config.toml
d_model = 512
head_dim = 64
norm = "layernorm"
norm_place = "pre"
init = "normal"
beta2 = 0.95
weight_decay = 0.3
warmup_steps = 224
final_lr_fraction = 0.05
batch_tokens = 131072
MLP neurons of a small language model. Each row is named by its layer, matrix (up: input weights) and neuron, and shows model dimensions 202-297. Each number is 200 + 30 x the weight over its row's rms, rounded and kept within 0 to 999.
A block is one neuron, or neurons of one layer that tend to fire together. After each block is what it responds to, as a language model described it from the Wikipedia text at the highest values.

L5.up88,235,176,230,208,212,201,208,239,163,235,201,233,188,151,202,193,136,177,192,190,234,216,194,220,195,267,213,172,217,192,161,205,174,196,183,238,160,210,178,208,228,167,203,246,161,181,199,194,184,166,239,176,247,210,219,270,180,182,168,168,175,233,209,199,194,241,212,220,173,226,166,166,230,217,231,207,202,176,209,171,144,202,263,208,187,226,221,195,235,168,182,234,220,215,205,182
L5.up113,241,203,202,223,228,200,207,234,222,219,231,194,187,195,238,177,145,199,203,138,187,210,212,215,184,298,266,203,223,187,244,178,225,203,220,164,156,205,176,245,275,217,221,220,206,186,207,149,224,156,196,154,217,194,222,208,176,176,187,144,212,208,228,194,199,219,200,177,175,237,134,241,220,177,221,237,182,225,182,164,205,218,178,237,213,156,185,201,173,215,238,282,204,193,217,202
L5.up1006,248,159,237,144,219,216,230,237,174,217,215,181,167,191,221,183,182,180,168,209,206,189,220,198,176,229,225,207,201,143,141,233,182,223,202,213,160,193,261,218,207,230,211,208,207,187,165,194,180,188,187,224,208,236,197,210,155,220,171,155,222,223,212,215,209,243,228,193,209,186,156,213,210,149,183,169,249,174,193,127,178,210,234,200,245,174,236,195,220,197,176,203,189,174,172,202
L5.up1084,261,161,247,207,247,220,236,211,178,229,200,215,147,176,224,189,143,172,223,253,213,202,189,185,179,252,235,190,167,164,205,189,169,215,234,235,163,178,218,235,208,206,213,213,219,173,208,230,163,179,185,192,195,196,190,218,156,234,122,148,202,211,219,189,193,195,196,226,227,224,180,197,204,188,210,218,269,231,193,152,150,218,251,247,160,191,204,222,184,227,121,234,203,230,182,205
Description: Late table cells. Numbers (often 0) and pipe separators deep in Wikipedia stats table rows near the row's end, as in career statistics, box scores and managerial records.

L8.up263,223,173,192,199,190,215,248,181,196,204,195,176,132,174,214,181,168,190,183,165,230,166,240,185,228,212,162,212,173,188,148,166,223,190,206,163,180,198,227,208,175,266,226,231,191,179,150,209,210,187,198,202,189,221,216,205,203,225,236,227,220,179,217,193,212,217,235,141,250,168,209,176,244,173,158,221,242,272,186,193,196,219,247,232,239,246,246,185,171,214,208,182,216,225,160,186
L8.up440,183,215,164,200,183,213,231,239,224,243,249,144,179,211,196,199,242,182,199,205,172,190,212,174,220,198,222,163,214,193,166,127,242,186,181,139,226,197,188,199,175,239,193,254,213,158,177,175,206,169,228,200,187,207,162,262,196,162,210,214,210,218,212,178,244,208,198,192,218,211,230,205,258,175,176,202,193,167,154,238,218,189,225,202,247,228,170,202,158,136,172,162,233,195,196,230
L8.up519,188,214,210,229,221,201,210,176,214,146,198,201,163,191,174,190,189,207,191,218,181,193,192,190,194,157,148,222,157,230,219,152,174,169,204,236,246,165,217,207,180,198,208,195,155,241,194,284,128,201,200,201,209,221,188,208,167,167,199,188,163,234,207,240,222,208,200,201,232,241,199,215,216,210,179,223,234,206,190,185,178,187,199,219,275,181,196,233,169,128,199,161,241,215,193,205
L8.up1381,203,203,240,223,173,182,212,194,198,195,228,181,182,197,173,209,194,183,138,213,173,173,233,203,203,227,212,177,153,175,191,143,214,209,220,206,235,195,232,239,186,227,217,215,155,171,138,217,245,207,193,222,192,207,182,219,194,197,193,206,195,229,251,163,234,249,230,199,223,243,174,209,261,187,181,276,224,239,182,209,181,169,173,213,268,231,229,175,210,211,213,157,223,231,214,201
Description: Surname endings. Final token of a person's surname after a first name, often a word-piece ending like -man, -ner, -son, -wick, -leton, e.g. Hoffman, Shackleton.

L3.up784,259,157,223,205,226,225,235,178,211,198,180,217,207,152,239,189,142,175,182,220,206,208,212,165,221,173,241,177,210,223,197,125,135,206,185,243,165,164,163,233,205,206,204,207,258,219,206,195,179,151,228,205,180,209,185,237,184,195,136,215,195,209,199,180,181,189,137,179,155,229,216,201,223,203,174,160,262,179,181,172,174,215,281,262,224,171,230,261,197,193,127,279,180,226,234,199
Description: Sports statistics tables. Cells and words in sports career and stats text, such as season-year endings after a dash (1992–93, 2018–19), senior, professional, season.

L5.up481,210,214,206,171,252,186,171,168,218,179,240,243,182,190,263,163,262,168,188,223,196,186,210,232,185,199,191,225,213,189,243,181,164,175,206,222,196,198,155,221,181,230,185,203,191,168,135,255,154,198,173,211,195,182,207,227,196,234,179,158,188,210,225,202,254,200,224,196,224,194,197,194,235,208,191,250,270,204,191,151,214,194,208,230,212,231,164,165,190,191,196,140,236,177,215,199
L5.up1069,204,219,264,193,185,195,219,220,234,168,225,212,172,165,161,165,228,185,183,230,256,193,188,212,218,182,172,156,178,195,206,120,162,225,205,197,237,185,232,216,193,284,229,213,185,183,102,221,251,187,175,222,186,174,195,255,183,151,243,156,195,193,219,207,233,241,237,180,214,227,217,232,210,197,140,214,199,232,198,201,191,156,210,208,206,223,208,231,214,207,177,166,212,223,198,188
L5.up1127,201,204,238,245,242,226,251,193,245,208,227,193,187,178,195,197,220,199,246,221,209,203,236,255,209,236,260,216,179,251,232,131,170,199,245,214,198,173,231,233,159,234,258,164,197,186,143,218,217,182,173,223,189,205,143,189,220,192,133,198,159,271,241,213,283,245,155,237,197,250,188,237,215,184,203,280,221,209,185,187,217,202,165,214,270,177,201,193,165,151,253,172,210,214,191,189
L5.up1672,156,230,237,232,202,173,213,167,210,164,197,210,187,176,182,158,224,211,185,152,243,194,232,220,225,189,168,166,147,196,226,110,179,186,200,218,232,206,195,218,155,200,183,210,149,149,197,220,198,202,192,194,166,162,169,236,185,195,171,211,172,197,258,231,246,231,201,218,187,163,211,204,217,256,177,245,246,184,172,227,194,138,207,271,215,207,220,206,191,175,171,168,289,230,201,208
Description: Person name endings. Final word pieces of people's full names in tables and lists, such as Hanneman, Smith, Jackson, plus "and" before a list's last name.

L3.up758,176,167,232,256,209,194,216,187,176,188,182,174,147,185,195,115,150,211,220,249,223,183,255,189,178,253,167,149,140,246,254,163,148,196,203,219,136,160,176,259,205,162,200,201,182,152,190,245,162,193,229,194,200,161,188,151,197,202,168,223,181,270,212,202,207,227,197,198,200,200,218,213,219,204,183,197,232,244,137,210,202,188,223,256,168,205,234,196,213,189,189,198,251,246,212,195
Description: Word-final name fragments. Final pieces of proper names and abbreviations, mostly in tables and infobox lists, such as Ast-wood, Tud-or, Wang Went-ao, D. J-., Shelbur-ne.

L3.up1310,203,150,189,187,199,200,218,224,188,165,207,172,172,148,191,165,225,182,184,228,190,167,156,232,231,194,165,227,151,198,199,202,224,256,183,189,221,158,169,240,219,219,206,225,178,178,177,255,179,261,213,213,215,217,174,235,160,182,205,183,180,290,204,203,206,184,166,194,211,224,188,177,308,149,208,206,170,186,88,210,161,198,199,188,227,236,206,194,126,163,177,228,225,221,206,163
Description: Infobox and list punctuation. Structural tokens in Wikipedia infoboxes, lists and tables: line-initial bullet dashes, colons after field labels (Family:), closing parentheses, final digits of numbers (18.6).

L8.up253,219,202,219,204,206,214,242,178,197,274,209,179,239,203,192,239,195,166,198,152,175,215,255,206,227,227,166,257,202,224,203,215,226,245,192,184,215,198,172,234,245,192,205,258,174,222,227,207,184,257,185,203,179,163,208,204,173,161,228,195,208,162,166,200,184,213,202,141,228,237,171,215,221,131,225,237,200,225,214,175,202,148,214,227,175,217,193,196,162,238,186,235,222,188,199,241
L8.up420,224,206,187,230,164,241,161,234,181,289,243,160,202,214,236,201,196,170,182,171,198,221,174,251,236,209,152,222,226,189,209,212,185,179,169,133,215,237,188,203,194,258,211,253,183,217,199,233,223,221,229,203,212,171,224,247,152,233,253,231,174,199,190,235,139,190,241,144,226,233,209,188,236,191,199,237,219,156,209,149,174,191,212,227,205,220,171,203,246,226,201,186,205,206,241,192
L8.up1557,265,239,151,191,199,186,184,238,178,287,240,148,222,157,202,181,210,201,220,193,170,192,189,158,256,115,143,215,203,202,205,214,216,199,143,179,242,170,182,194,197,273,209,201,174,189,186,214,258,247,174,227,202,149,224,212,167,164,210,224,190,196,204,239,180,229,262,214,230,175,152,188,221,162,235,232,198,203,205,156,202,220,214,229,192,249,176,151,200,192,193,174,225,223,216,196
L8.up1584,208,162,233,204,261,203,206,233,196,185,184,186,258,176,169,199,211,203,214,220,243,215,224,231,174,232,154,187,218,182,205,203,231,137,161,133,170,224,149,203,246,225,194,292,195,196,224,217,197,223,234,198,157,200,220,227,180,181,237,173,283,175,214,193,200,180,187,166,256,186,195,199,232,147,203,256,205,159,194,198,178,160,264,172,173,229,159,178,184,218,193,171,226,219,249,200
Description: Mid-word pieces and separators. Second word pieces, especially after "sec" (sec-re-ts, sec-ur-ities, sec-lu-sion), plus hyphens, pipes and brackets in tables, codes and lists.

L5.up163,199,182,211,187,244,222,216,204,160,208,187,197,192,186,261,174,209,177,199,218,187,199,139,216,187,211,164,225,242,185,184,170,143,265,197,172,217,189,222,194,163,262,179,214,187,191,179,185,167,208,209,202,208,197,218,204,154,151,161,218,262,193,226,206,239,190,192,213,168,241,232,145,183,142,205,222,273,141,183,195,150,146,193,175,221,204,195,259,162,192,149,197,175,138,208,185
L5.up615,183,170,188,214,214,192,201,214,233,183,168,204,217,188,217,192,221,231,209,190,251,205,199,209,178,228,188,187,213,211,183,166,159,182,114,166,211,259,147,296,246,202,194,162,216,174,219,217,150,204,220,173,196,185,203,225,142,237,205,251,180,214,219,185,213,156,166,206,205,178,187,180,211,194,206,227,223,177,196,187,196,176,281,172,225,269,200,226,212,159,204,257,158,282,226,222
L5.up1321,150,235,219,170,211,258,237,198,163,219,138,211,189,199,268,153,249,196,213,126,175,188,169,248,200,228,223,189,263,225,205,175,169,211,219,202,178,231,187,196,280,214,197,215,225,157,176,191,174,200,203,104,209,170,228,224,184,191,186,196,191,211,150,182,212,212,204,175,189,196,212,206,197,208,248,213,178,212,179,164,201,205,272,220,219,182,218,218,213,212,198,231,245,243,222,204
L5.up1956,213,175,239,197,242,239,238,196,224,202,162,230,185,142,255,150,214,185,159,209,221,175,167,243,177,213,170,262,187,201,199,168,192,233,200,204,208,233,172,222,207,170,191,242,226,206,163,237,179,254,206,194,238,203,193,252,179,188,221,233,196,187,235,179,212,237,236,201,208,209,200,224,230,156,249,266,183,173,169,174,118,135,191,196,195,248,168,230,177,172,185,207,168,246,193,196
Description: Numeric table punctuation. Opening parentheses, decimal points and en dashes between numbers in data tables, such as converted climate values "(86.0)", scores "2–2", and percentages "2.71%".